Part of a small language model's weights: 4 heads of 64, 495M tokens.
MLP neurons of a small language model. Each row is named by its layer, matrix (up: input weights) and neuron, and shows model dimensions 32-159. Each number is 128 + 32 x the weight over its row's rms, rounded and kept within 0 to 255. Numbers have three digits each.
Before each neuron's rows, "fires in" lists the words (lower case) most often at its 100 highest values on Wikipedia text that the model never trained on.

fires in: "a", "to", "as", "conn"
L4.up1120:106107165124146124121088167097158106080110117129137117162123151117148175113178107131122101097120143166143118150112111127140155202133135169145105113173166104091063090087131119119058136094124161222126092133162120134169164109153130133110173116107172122148141131147088136152137194150143135144126140051134112102150105064078141176169135120129144111128083145153116144158119153162036088110131

fires in: "the", "former", "its", "new", "of"
L16.up676:089125079147051162116118116122152108132154071183123156138130123194091150116171135111121073110099166107158124121147138114151156094108111149166098108133145113175173179138178169147095141114174149112198124196129193168176158087123142186114186170129147108086102139094092148193127076155127096095193092097166125119076075126138143160129151135132128157126140106149112136081160090145127117089113

fires in: "which", "that", "and", "to", "bracts", "mathrm"
L18.up196:106099101135083142127167079108093130086197111075187178088147138124126160170108088064125133120084139090157120149124144159192137115115156107153142179147197140094178195178165180125094142145083137144091115169161144112138143187085159125100090143120157171111079091118108163183076133152115158139124138147140113115090115186164084103154187099106130054153132076088099127141141131149164152086106

fires in: "after", "around", "over", "by", "within", "on"
L16.up1086:103079173139082102129080124099152155165100100125202212138068158132118152058142081132174114097152173131097128105190110155125184152109119163169089097182112089108091120109172102109100075092157167065186093071121128131141145076131183146157156170103108140092119145152092139157116143163133108087159130143082152089144158167102122141098081103075124115109131126194104119109125143107080157118163

fires in: "in", "a", "took", "on", "the", "during"
L4.up427:139159158094118126130097133095176099105101109170108145138017163098114151128190179185184091104149102144169113170100141122131152185138110159212124150115187109111138114103171174110088137077123105162144122117084120154116138123094166139069118107075126164080087102164187074171105111127169183125090112125117098140133119125135168140143151124130126156144167102159145120098098143170155099141082

fires in: "to", "one", "texas", "louis", "richard", "with"
L4.up1092:112150141109172157121123133105115070112117151119156130138112140114168115145120125109150083102126140159134132114141096165117137175197125136126011187119185061084147110148114140145137115111082098180155168089123092103095135115067153160132114123148068181147083163139069170181130132080149125120155114128146131094091140149088142081156140127092142129074123129148038098137071120156108127130100

fires in: "between", "both", "the", "each", "shot"
L4.up197:105115102124064104165174112120169064110110134162191154134064139105067123130167160080126134128122129087145112227149143124155169168128133132097100135164114110155118146167170178178100147078103143069105135142141131116165135118074126156127151122119224144135095146099157176081137122079127139105110120110039096148121126111140136103132120159156132113157153124120154164074145156087086128102184

fires in: "at", "3", "attended", "installation", "instead", "from"
L4.up226:145092155147150066184111138133122098109085161118133139132144065106093129135131137109123112169092103104160128159171142097131133146133018167138103176196121084137118132155167170107105137128139091105094100146098192126122120113106092097109183106128126140124130156102187150144140130130078158152189177133045104136142092116095117138137124181089137129123113115127123120107072148136103061139110

fires in: "the", "after", "battalion", "winnipeg", "wins", "800"
L4.up1423:141144107223125141197160085109131132136116078157112106115101129100156123139199115115186111135119123145133136106158111122121108173151151141138150167185205056141091136131155165116108137103176162115145101075119114137093102073061146099088117082130172110180126179145160074180108146131163153098133166135140112123071088153085145090136124111144118122137166146114173069116123178092148145123145

fires in: "the", "his", "loan", "afterwards"
L4.up968:110164139130104142176137110134108083168081107163199142128102079131059149118113118121104138102134129125132109110122147095130136152164183117142097159162176087131101163154143131096143125104089133169099087142124116154117128201143128074100157132141144101124107117092129139180111157060152139147122118112075097129128057098156141171117130128153163105153176159127127069173129039153156122090185

fires in: "was", "had", "were", "began", "took"
L16.up410:115135145136090157157159158145059105160138160194131154136099036106100145115176110130101123063105115224110165136080146114132126120165100110106123099142174054200198098139113172139077135157138053110152065088111130163120157151137106141151124145152103125046149115091154125164109082108126124109183139104120113070079127130116093141161118146129139163161134158093166118098121086168103097117121

fires in: "it", "which", "convention"
L4.up90:142129180178030151120132113097158091117094167115134160101064101131088170094119149113122088127147082096135136132120126143135149130122133162106089119135191142168146158213168183184129163134164089081106096128150116102137091133132151118135106125150140133098068127129144118154125174129147138103134167158184110122126129097163120097145161168142098146160052150104087176124111176150195147097124

fires in: "most", "more", "less", "limited", "licensed", "highest"
L16.up1437:117159155163063107204153151105134158172149166136193177117101059165133092142199143114126126090115115182170105119097068098150161117145111087157114135160172072124148117141097132138137162126101139171178155116171113124168151128079084131139102138119091133171112163096091145103093066101077144138110175119105149145170135090181070117133081092110115170117115116133114101121100125151150094130135

fires in: "a", "attended"
L16.up395:094139158154156154139143132129148127093094127142110117147142137160124102145111148165135121129067077182073135168113119167171112107182035160091121083145129101157107121092114098130125061104157159126105075085148139113201135160094112166132130139133110185125130121174161124106144179153157111149121124078074112142140079116153063136136167146115125161082206130111133114130100116144123064099161

fires in: "when", "if", "software", "where"
L4.up918:112142097147130149145108131120128114105080179077112139155122137152170196100190124060099092055140143110130089154065111113069126176156128129126134130156126165134136132155115184161114121165101113152119148140166104164110141145113067143168054133156147123095079145064124197111063135131106184133127139089097123124154100119147078117145147102082120094168127165117145093176108108141157145133160

fires in: "a", "very", "his", "late", "approximately"
L18.up213:147187135136132143166161134108171101118114137137157122094172069145148174122135173120128111116124175138095107124154154112142126173226082173160118144152189086170135129153130129113091142085074139121111134053118157172148089182100138168135175142103110176140133065139148147159098130085076155096131126023101111056139117090124122093109129128098135077165148089136096066167132118162134058154109

fires in: "born", "located", "based", "died", "played", "placed"
L19.up1463:127188123135158158135072155164109144127134092157103092127074091136111170141139116110115165115150116118138120154163143122166144088168153158092101091223143123158135124123169137125106093076040068114143048049100112154160119107133162103117116171147141137141145182099172136111066077100155149175121155125086107122183124165157144174149128160082092113127147160066128133101131132127125089194131

fires in: "a", "more"
L16.up1218:133175163113126136094143150084143086153132102139194149184091181107148099131144146162156128116120169162112016110161129158159134156105115150142092119112168140083178111118111133099106139146210152134137150112132105126118164140135147165105120145154111205174137117105145168144101136113119151105131125107102128157115100175081140136135146183055138193147183140130064141146169134121083094126151

fires in: "when", "if", "gill", "gurinder", "chen"
L4.up722:113120163096154090116101117145177104126098169090158107139096087138128127125183174113153128069098093148132100137086050095116162175145098118111145084119136123154115161170111170134116123128121129181145149114141112129142140111124122150158119160181112148145068166072123068136081157108150171092198159106163167147184067126167109140095214122041139129086132162094112105148105136158149151158149

fires in: "with", "while", "revealed", "since", "from", "early"
L4.up285:146143159182088164119091102098178114117157114114112160119103094142121129069119125068153147086096131108127128108158104150077140119131095167158077137174129140146137161186135157118080065111081081080186120087106126116143112113139094087116177099130158119121138183127129168110051089114133178110101169134070118141112108125205079114120157172128177070140161167148095143135092111157128128193153

fires in: "as", "to", "with", "philip", "gil", "philadelphia"
L4.up1218:153104126127139194163109081116151128118102126097128118080189140130055179112191113122099114152123158066174130146125108115141112179206084137127146141177145096107095126141130174133104109116154087149170069119187128154167123097093130148171118096149174165144149171125036135157071138169155131081172130126108113157142106118153109137165163081079110101160113147092113140165092167159139177127155

fires in: "since", "had", "as", "from", "ger", "note"
L4.up1316:165135126127160108099071055182157103138154129120134067141102123116057165065146145071125085164127093131118156163126138139116150141127092163156108185185159093136112101172133141191079091101104078179156137112112142184101163087136112138134175132145128110109102195144101159131112128113103203115150155120126192145141105071095162083168236105062118154171165163101105083156151129185213185130114

fires in: "a", "the"
L16.up1049:065140221088148140171102089096115151124122127189191119080122110122063149100147101182078061127133108202088098144157122156120174080130181120158108157159167182090105166089175092125103121094145079121169132147113111145125144134120180142123187106130154123096113057049150099135131180140143095139130213156121116105148122119136111144131124107154095143110112119116141103172117124170074114145137

fires in: "the"
L18.up422:098113113157106127166099107190146119128073141098201112110177048101106138094116157130135040127144105114157107149150124172163134147109098092142112056160117121162154119087145112117136107127135102130074113123171164108192135142121094164113182131199162160148091143146113102179077157151089180168125098039126074071118097153167145143069147114131128132175127171195127119152149136135126114142154

fires in: "this", "units", "several", "unit", "notes", "participated"
L4.up693:082124174187119105209168138169182079147080127163155123120102130093120165151090112138140122116093124169129125141125155164087158124134141121151106189174082117114143109150184116177115159086105102149089109114115144147140152103102127138107159133121155124049098156115140142147114093158153163173138113094048079138130142075124132137130160138132062059178140141126128167116138077092106145091147

fires in: "both", "main", "exchange"
L4.up149:110165128111116130154142153115156106123152151106131155066108131150097131101143087125161092091149133195103126166155072114177153130129146158100092128103188090103128131137163113119109170055127150217126164130125089182134183143102172175063156115173175167097152053125127104164115104111155120137110163080109086172123132158138153160159096116087083117124093171132139148164159148116076191130142

fires in: "research", "night", "life", "knight", "nature", "light"
L4.up181:141126153183131071135129106121188114064111150109153110104146157143230151130174157099172085133141089126135116120095071129137095148139117132131117149153203120142108141108161144113110159181145114075126099142150165099094115134083168122116162081153152090147124187195130108104152170134120115169100143062106101161134148115091109160143152122159113120114139145098148142065126161139084102095167

fires in: "an", "analysis"
L16.up859:134161149182146042185164156161168128133060130165150158138117143119171145133144122123097106155134092073156073155103112094129144147141104111109100113176172134131134133119165089120104168110065104115128116121156148116104126168108115079115180136128098105151125173145169166146092106052162134159131143122173091185084127162160174176132130111131120132137143187123122087071079096082146126089119

fires in: "that", "so", "however", "but", "said", "though"
L4.up231:105102187147122142106089098115190114104115127138136095128128102104116135078127156102086144107076133084092086161093104135137129180144143109162069098206127115203127138126131172067086099130135134112189054151098124138107110152099114121153161165134158177142093140107086182146076117135073203083153179123115095118140090148088092090146170171067116117146171087110134142108120155173172133109103

fires in: "an", "anthropologist"
L16.up933:100139111157082125137210119144181146136127146119124159175136112105120151079123127128117100123056078166143071124074129161123181149106084121164142203130128063167183119116143173157073176107118060139197092082122119151096137160130088067133132166084129110087139151110144165148098188156145167112091155129161086148131142134218108117122146118140142120183163124137142140160122130161152140118162

fires in: "the", "as", "that"
L16.up876:156124125139120131140126117184080114161147128169100131136084101120102141114181152172073136057126129128042133155134139155109187172148118132124107142210170130123158138145158088135101143095092154160142086111225101151123165082154127124094116127168073187129107154044101152117128120159136160126079117078102112113136113178106131180167130126105096110099111128104170060185094186106113143092107